Weights of a small transformer language model: 2 heads of 128 (1 for keys and values), a variant of Adam for these matrices.
MLP neurons of a small language model. Each row is named by its layer, matrix (gate and up: input weights; down: output weights) and neuron, and shows model dimensions 192-255. Each number is 128 + 32 x the weight over its row's rms, rounded and kept within 0 to 255. A neuron's up and down rows have the sign that makes its largest values positive.
After each neuron's rows is what it responds to, as a language model described it from the Wikipedia text at the highest values.

L5.gate580 [131 114 175 130 173 143 125 116 122  96 170  96  96 117  88 124 165 134 193 118  37 124  97 177 128 122 144 116 141 117 113  74 125 163 132 125  99  59 103 153 148 121 181 183 160 145 107 106  70 164 131 147 111 110 159 100 118 169 132 100 175 201 121 105]
L5.up580 [119  73  94 184 144  85 166 168 149 113  89 115 196 190 113 106 108 159  90 187 168 128  99 204  70 153 102  78 158 128  90  97 109 109 173 118 120 119 111  92 119 149 114 130  90 167 172 140 140 101 101 109 143 136 138 124 134 114 133  88 165 137 142 102]
L5.down580 [134 131 158 114  83 157 130 114 118  99 152 143 111 119 157 139 153 157 234 126 176 121  74 198 127 129  35 149 103 113 114  84 108 129 154 156 130 130 132 189 113 141 141 152 162 140 101 111 145 143 119 105 156  90  66 199 154 133 148 109 130 109 119 128]
Mid-word continuation pieces. Word pieces right after a word's first letter or two, especially after a capital O (Other, Oriental, Outstanding), also hindgut, mind, weather; occasionally " long".

L2.gate317 [132 170 162 135  94 129 141  32 101 171 143 124 178 156  87 109 189 172 126  89 147 103  70  88 116 112 185 122 147 102 118 154 128 142 154 103 139 189 184 140  89 142 192 132 140 148 134 133  84 119 168 147 122 110 110 155 157  58 137  76 129  94 108 180]
L2.up317 [ 94 135 158 150  57 185 189  98 149 121 105 163 124 135 126 126 148 160 158 124 202 156 133 122 137 115 115 150 169 143  70  89  84 116 142 147 142 120  47 157 114 104 137 119 153 168 147 177 130 145 114 159 147  95  92 105 150 116 162 152  82 120 103  61]
L2.down317 [162 123 108 128  85 156 175 106 149 148 160 142 145 196 132 112 100 152 176 173 150 118 149 117 146 183 238 137 106 134 101 111 143 135 155 138 154 125 150 187  67 161 168 130 141 160 168  96 140 212 185 146  52 165 139 181 108  76 121  98  94 160 126 106]
Closing quotes, split word pieces. Closing quotation marks that end quoted words or titles, such as "slut", "clicks", "chauffeur"; also mid-word fragments like cc in a-cc-ident, ff, th.

L5.gate960 [104  85 137 179  99 121  89 140 138 125 113  98 158 151  64 152 108 134 124 140 166 108 116 137 120 200 108 117 134  81  86  85  98 151 153 112  83 153 188 156 100  28 106  83 106  95 117 129 135 170 240  96 139  68 162  79 177 123 153 100 140 148 180 126]
L5.up960 [193 153  71 139  89  97 140 126 124  72 132  92 113 135 116 160  87 123 130 142 114 214 172  97 112 123 106 163  96 183 115 112 149 116 178 150 129  76 184  69 141  97 114 133 126 160 102 119  67 125 143 179 148 120 147 112 164  42 133  87  76  69 107 135]
L5.down960 [190 132 151 183 143  90  84 117 118 154 110 116 142 109 151 150 124 135 196 192  62  99  88 125 135 103 122 114  93 116 138 123 116 139 185 180 138 128 165 178  94 129 118 109 184 136 138 123 147 152 131 150 151 146 118 107 141 165 154 116  98 133 140 111]
Mid-word split fragments. Fires on the second piece of a word split after a short prefix, mostly s after re/Re (re-s-ponse, Re-s-ults, re-s-olved), also M-ur-doch, sus-p-ense.

L3.gate403 [143 111 121 104 100 108 175 137 109 144 151 119 100 151 156  97 142 115 170 139 157 116 151 125 122  72 142 132 140 172  79 126 152 120 148 138 122  76  67 117 114 171 104 154  59 124 159 137 137 109 166 112 134 157  77 119 159 136 152  97 118 114 186 135]
L3.up403 [110 100 126 128 169 179 157 135 143 113 105 135  89 121 107  85 148 116  85  67 134  90 102 105 121 145 141 121 120 146  60 100  89 132 182  56 141 172 153 156  79  96 119 120 113 144  95 142 124 179 135 123  76 123 137 152 175 109  54 139 129 118 136 150]
L3.down403 [ 82 136 150  93  52  97 141 112 105 127 134  94 148 104 169 143 150  68 161 142 107 121 156 148  75 118 135 133 135 121 138  88 149 179 148 139  76 149  79 120  55 145  76  84 153 156 135 148 125  72 128 161 138 186  93 160 143 106 161 114  72 101 117 181]
Word-initial fragments in sports text. Short opening pieces of proper nouns, mostly in sports tables and club articles, such as B (Baltimore, BBC), Man (Manchester, Mansfield), an (Banbridge).

L2.gate324 [156 104 108  98 119 129 163 154 129 112 176 137 151  43 131 167 182 148 140 112 136 126  93 103 135  96 183 124  98  98 120 150 123  79  94 121 155 121 154 146 171 110  76  94 128 110 112  83 118 136  87 128 132 161 128 143 140 154 130  80 108 143 114 173]
L2.up324 [118  54 147 112 141 120 114 173 138 139 123 193 142 152 122 171 159  96  65 123 182 194 134  93 168  79 112 112 123  57 129 137 107 125 111 140 136 120 164 151 157 132 152  95  96  96  95 141  74 128 154 106 137 126 124 113 118 123 188 110 110 166 163 153]
L2.down324 [ 52 110 193 131 121 191 117  72 123 119 114 174 125  79 104  98 158 130 136 155 130  94 161 107 112  74  97 170  96 115 155 174 101 135 149 147  83  99 126 157 105 134 189 128 157 141 118 142 160 144 114 134  92  74 172 112 173 105  73 142 128 108 135 210]
Mid-word name fragments. Word-piece tokens inside longer words, mostly names in tables and lists, such as "Man" in Manavadu/Manrique, "ad" in Ambassadors, "k" in Parikh, with a few ordinary words like "of".

L5.gate689 [134 115 141 114 137 156 145 123 136  61 200  96 151 122 111 110 150  88 135 150 101 161  46  82 128 147 124 165  70 157 114 118 141 104 137 173 177 138 100 103 116  98 154 194  78  83 126 117 104 142 180  92  75 120  93  69 117  99 131 183 128 116  70 137]
L5.up689 [134 132  97 109 118  93 117 118 177 105 143 192 169 114 118 149  58 123 125 109 162 141 119 139 117  96 175 163 107 158 125  92 137  98  90 121 133 137 136 146 159 138 145 155 142 154 124  90  53 115 186 113 146 123 147 147 134  67  91  47  77 115 116 180]
L5.down689 [107  92 160  85 115  92 135 116 173  76 102  98 111 139 160  86  92 135 149 127 152 139 108 114 177  97 109 181  67 177  76 111 146 153 113 172 140 110 174 188 193 113 109 125 125 133  98 114  80  84 146 144  94 159 143 118 129 149 118  84 128  95 130 184]
Man token, role verbs. Two groups: the piece man/Man, alone or starting words (Manila, Manchester, Many, mantra), and role-taking verbs like became, named, made.

L5.gate437 [114 145 153 202  62 156 145 145 132 136 150 152 120 125 146  64 151  77 122  85 140 195 140 121 147  67 129 124 134 161 141 134 164 119 179  74 104  96  81 110 184 123  94 168 142 151  81 196 108 141 101 127 153 120  81  78 158 118 130  80 112 123  75 159]
L5.up437 [ 48  80 116 180 147 107  90  91 148 149 134 138 105 138  99 143 171 123 146 115 143  78  79 160 158 125 141 183 122 147 114 136 135 163 118 161 122 149  46 133 134 118 109 113 162 159 126 121  99 161  60 186 105 125 154 159 146 126 102 161  73  77  85 124]
L5.down437 [136 140 107 144  87 100  84 163 142 109  75 184 171 123 164 138 117 147  65 120 107 168 114  91 114 148 137 137 134 173  96 137  86 115 140 119 179 153 174 111 210 112 135 111 135 154 146  78 149 146 113  92 102 103 102 136 128 125 180 165 179 146  94 194]
Word-final completion pieces. Final subword pieces that complete a split name or word, such as Tex-as, Cris-is, Hig-h-land; also closing quotes after titles and cells in score tables.

L3.gate651 [ 46 132 115 152  91 154 100 152 106 183 173 183 131 132 160 142 136 170 173  91 134 149 154 133 116 116 193 145 168 130 135  66 141 116 153  86 175 131  77  77 146 148 141 103 180 153  84 117 129 133 106  95  69 147 143 121 112  82 117  96 143  84  89 135]
L3.up651 [134 140  82 102 107 116 121  90  33 129 131  70 145 125 151  61 136 166 131 133 226 134 144 119 128  88 185 149 151  79 152 102 136  89 124 135 138 136  73 133 116 165 182 202  66 128 160 116 120 152  90 121 145 137 169 163  98 154 166  86  99  53 142 140]
L3.down651 [186 109 173 199 109 107 157 111 153 146 127  45 129 152 213 145 189  93 110 149 106 132 150 158 102 143 187 141 180 178 158 128 130 132 177 116 132  92 162 137 144 144 107 101 151 161  98  84 158 151 136 177  87 158 145 117 116 120 100 138 111 153  77 134]
Closing quote after titles. Closing quotation marks ending quoted song, episode or nickname titles, often in discography and filmography tables; also first word-pieces such as f in fighters or friends.

L5.gate973 [141 104 153 148  89 140 146 156  93  97 142 148 107  94 109 142  87  88 123  97  97 112 189 121  72 125 135 104 150  82 120 164 100  52 139  93  94  95 130 146  97  98 138 124 148 141 176  97  70 136 142 123  54  63 151 156 128 136  98 121 168  93  37 161]
L5.up973 [136 109 117 152  95  84 115  91 118 179 115 124 115 168 108 121 134 134 163 114 139 131 160 124  90 118 132 118 129 107 134  83 149  79 145 116 179 175 141  92 166 133 116 154 107 155  50 174  68 183 161 159 195 125  74 145 131 113  87 126 180 142  98  75]
L5.down973 [136 139 101 148 144 126 119  98  71 159 157  99 135 149 138 163  78 152  86 153 139 197 146 130  67  94 138 112 135  99 127  79  50  61  93  74  77 159  69 120 152 130 122  98  72 144 108 150  85 110 142 138 152  56 128 112 155  96 134 149 128 130  62 129]
Determiners and ordinals. Determiners and ordinals like this, that, each, first, second and same, usually after the or a preposition, plus some mid-word fragments (Thi-s, E-ach).

L2.gate92 [166 103 114 171 146 109 162 143  79 138 156 115  91 160 137 120  75 168 160 122 120 107 140 129  76 111 108 112  85 117 168 130 123  98 119 127 174 109 142  66 134 132  91 102 162 145 117 153 218 133  88  96 140 137 124 147 104 147 202 154 130 143  81 114]
L2.up92 [106 123  96  68 117 142 148 119 150 127 161  61 117 140 178  34  90 135 150 199  32 110 137 113 166 148 116 113 137 128  98  82 124 149 109 155 190 121 120  80  77 129  59 186 143  79 160  84 104 127 150  94 121 182  69 172 201 131 124 177 174  83  72 105]
L2.down92 [152 101 122 130 134 168 107  89 150 140  59 139  77 102 128 180  90 140 121 114 108 107 117 121 121  97 111 111 100  83  93 178 114  77 115 143 208 104 123  76   0 175 125 113 144 146 116 142 151 140  99  66 120 174 107 128 115 107  92 154 140 117  91 154]
Mid-word fragment pieces. Early word pieces of words split into several tokens, above all "s" after re-/Pre-/Cre- (Crescent, Preston, resumed, results), also cl, h, re, ch (class, half, reference).

L3.gate269 [107 172 148 124 103 182 154 126 122 102 155 155  53 170  93  69 176  91 137 110  96  91 141 106 119 140 152 102 108  80 166 122  94 119 158 119 166 183 151 153 125  72 108 145 153 110 148 116 113 130 120 120 108  73 154 123 125 102 177  74 138 114 157 142]
L3.up269 [114 111 103  99 166 170 147 187 119 168 132 148 143 129 138 179  75 144 131 104 154 137 169 131 182 134  84 160 175 153 125 124 138 146 120 120 154 140 117 137 130 108 160 174 123 107 109 132  76 127  70 189  88 140 130 134 157 136 157 100 147  60 114 138]
L3.down269 [138 163 134  79 121 100 180 204  62 148 168 127 142 117 142 199 116 191 138  75 142 148 150 145 147 132 106  91 147 114  79  78  69 150 116 139 161 145 123 203 212 173 159 121  62  87 114 129 119 114 171 228 157 156 167 117 146  86  88 124 199 160 181 168]
Back-referring determiners and pronouns. Words pointing back to something already named: demonstrative "that" (that time, that of men), relative that/who, and the endings of they and these.

L3.gate236 [107 140 104  68 117 135 134 161 115 159 104 117 159 141  84 138 117 136 191 167 111 114  82 114 191 107 162 110 147 165 144 117 171  80  68 130 131 146 148 148  97  94  93 153  91 220 200 124 161 110 180 150 148 118 168  88 120 114 135 121 108  64 172 134]
L3.up236 [106 103 127 109 174 128 137  94 165 173 151 124 110 105  55  87 119 117 124 132 137  92  97 138 123 114 139 151 140 130  93  88 109 162 127  91 168 173 140 103 158 128 113 142 126  99 140 127 128 136 105 113 106 102 125  81 107 100 110  92 130 109 103 147]
L3.down236 [157 154  58 139 120 158 105  82  94 114 132 175 100 119 122  96 157 187 188 133 134 105  89  73 163 155 124 165 152 119 117 120 128 136 120 120  98  70 125 133  74 107 109 114 141 208 136  87 171 114 131 136 125 101 150 129 123 175 124  88  82 102 135 130]
Mid-word subword fragments. Short interior pieces of words split unusually, mostly foreign or rare names and byte pieces of non-ASCII characters, such as ma-re, Ba-hi-a, o-z-one.

L3.gate229 [117 106 126 133  73 160 108 100 126 126 143 114 115 171  86 115 108 121  41 144 100 103 144 149 162 127 160 131 160  76 128  91 108 209 183 116 141 172 167 130 107 153 122  66 124 100 143 122 202 175  80 119  84 145 135 152 112 156 123 161 104 138 160 169]
L3.up229 [142  67 127  83 193 145 104 144  83 171  75 122 172  66  76 137 120 205 140  70 110  99  90  98 105  99 121 111  75 137  87 153 130 144 133  91 121 185 151 106 120  55 148 104 122 103 191 133 126 156 155 165 111 146 114 160 110 158 103 103 164  86 185 152]
L3.down229 [148 109 162 173 126 149 146  91  91 104 175 135 146 147 108 162 122 171 160 145 112 155 128 139 140 127 111 138 113 146 135 145  58 148  86 162 208  78 104 153 124 158 161  97 122 125 108 137 144 146  95 104 131 128 182 167 150 115 129 111 170 166 175 199]
Word-start fragments, "his". Fires on the second piece of a split word, especially right after re- (re-p-laced, re-ta-il, re-g-ards), and on possessive his.

L2.gate95 [101 114  54  72 163 165 114 105  64 117 136 134 100 139 146 149 122 104 203  65 169  91 133 140 127 143 153 141  96  93 137 101 142 127 150 102 173 151 110 138 137 108 145  67 135 117 117 155 104 163 102 106 136 124 162 190 155 197  86  93 205  62 165 184]
L2.up95 [103 178 133 110 156 113 146 139 153  97 190 148  63  95 108 149  86 176 108 125 151 109 134  81 127 143 124 131 145  88 139 120 116 130 123 146  94 109 159  85 157 159 137 154 108 128 133 118 106  92 171 131  97 143 136 180 161 139  95 187 150 112  99  89]
L2.down95 [120 101 149 162 163 135 126 101  87 120 142 179 130 174 109 162 125  81  77 121 167 174 151  78 109  81  53 129  76 131 156 142 115  85 152  97 156  97  66 145  20 117 104 176 178 178 136 117  36 143 116 125 148 129 122 157 141 101 128 100 126 108 105 137]
Anaphoric determiners and connectives. Fires on referring determiners and discourse links pointing back to earlier text, strongest on "same" after "the" (the same time, the same species), also this, these, such, several, following, However, In addition.

L2.gate502 [113 122 126 117 132 111 138 117 160  99 113 129  86  45  86 150 179  94 130 123 127 135  76 152 138  83 146 188  88  98 170 125 151 146 105 109 109  91  85  43 139  88 106 124 124 126 118 147  76 126 171 123  97 129 172 132 222 138  68  73 172  99 101  86]
L2.up502 [203 156 143 158 139 165 193 191 103 129 120 201  76 119 111 166  89 146 131 146 117 140 160  90 152 166 180  82 125 100 117 147 117 126 153 128  79 170  70 132 155 185 119  86 166  84 195 111 108  95 112 166 172 193 131 152 140 111  89 133  91 136  98  79]
L2.down502 [182 119 158 155 173 137 178 134 124 168 151 126 107 127  91 140 115 163 142 147 122 126 102 144 122 168  86 109 129 123 103  93 104 121 117 170  99 108  85 129  23 142 145 134  86  98 180 163 157 148  94  98 139  96  88 181 103  70  79  98 115 176 113  50]
Word piece after o. Mid-word fragments right after an "o" piece (or Co, Bo, Lo, Do) that split an ordinary word or name, as in Co|a|st, o|z|one, Bo|li|vian.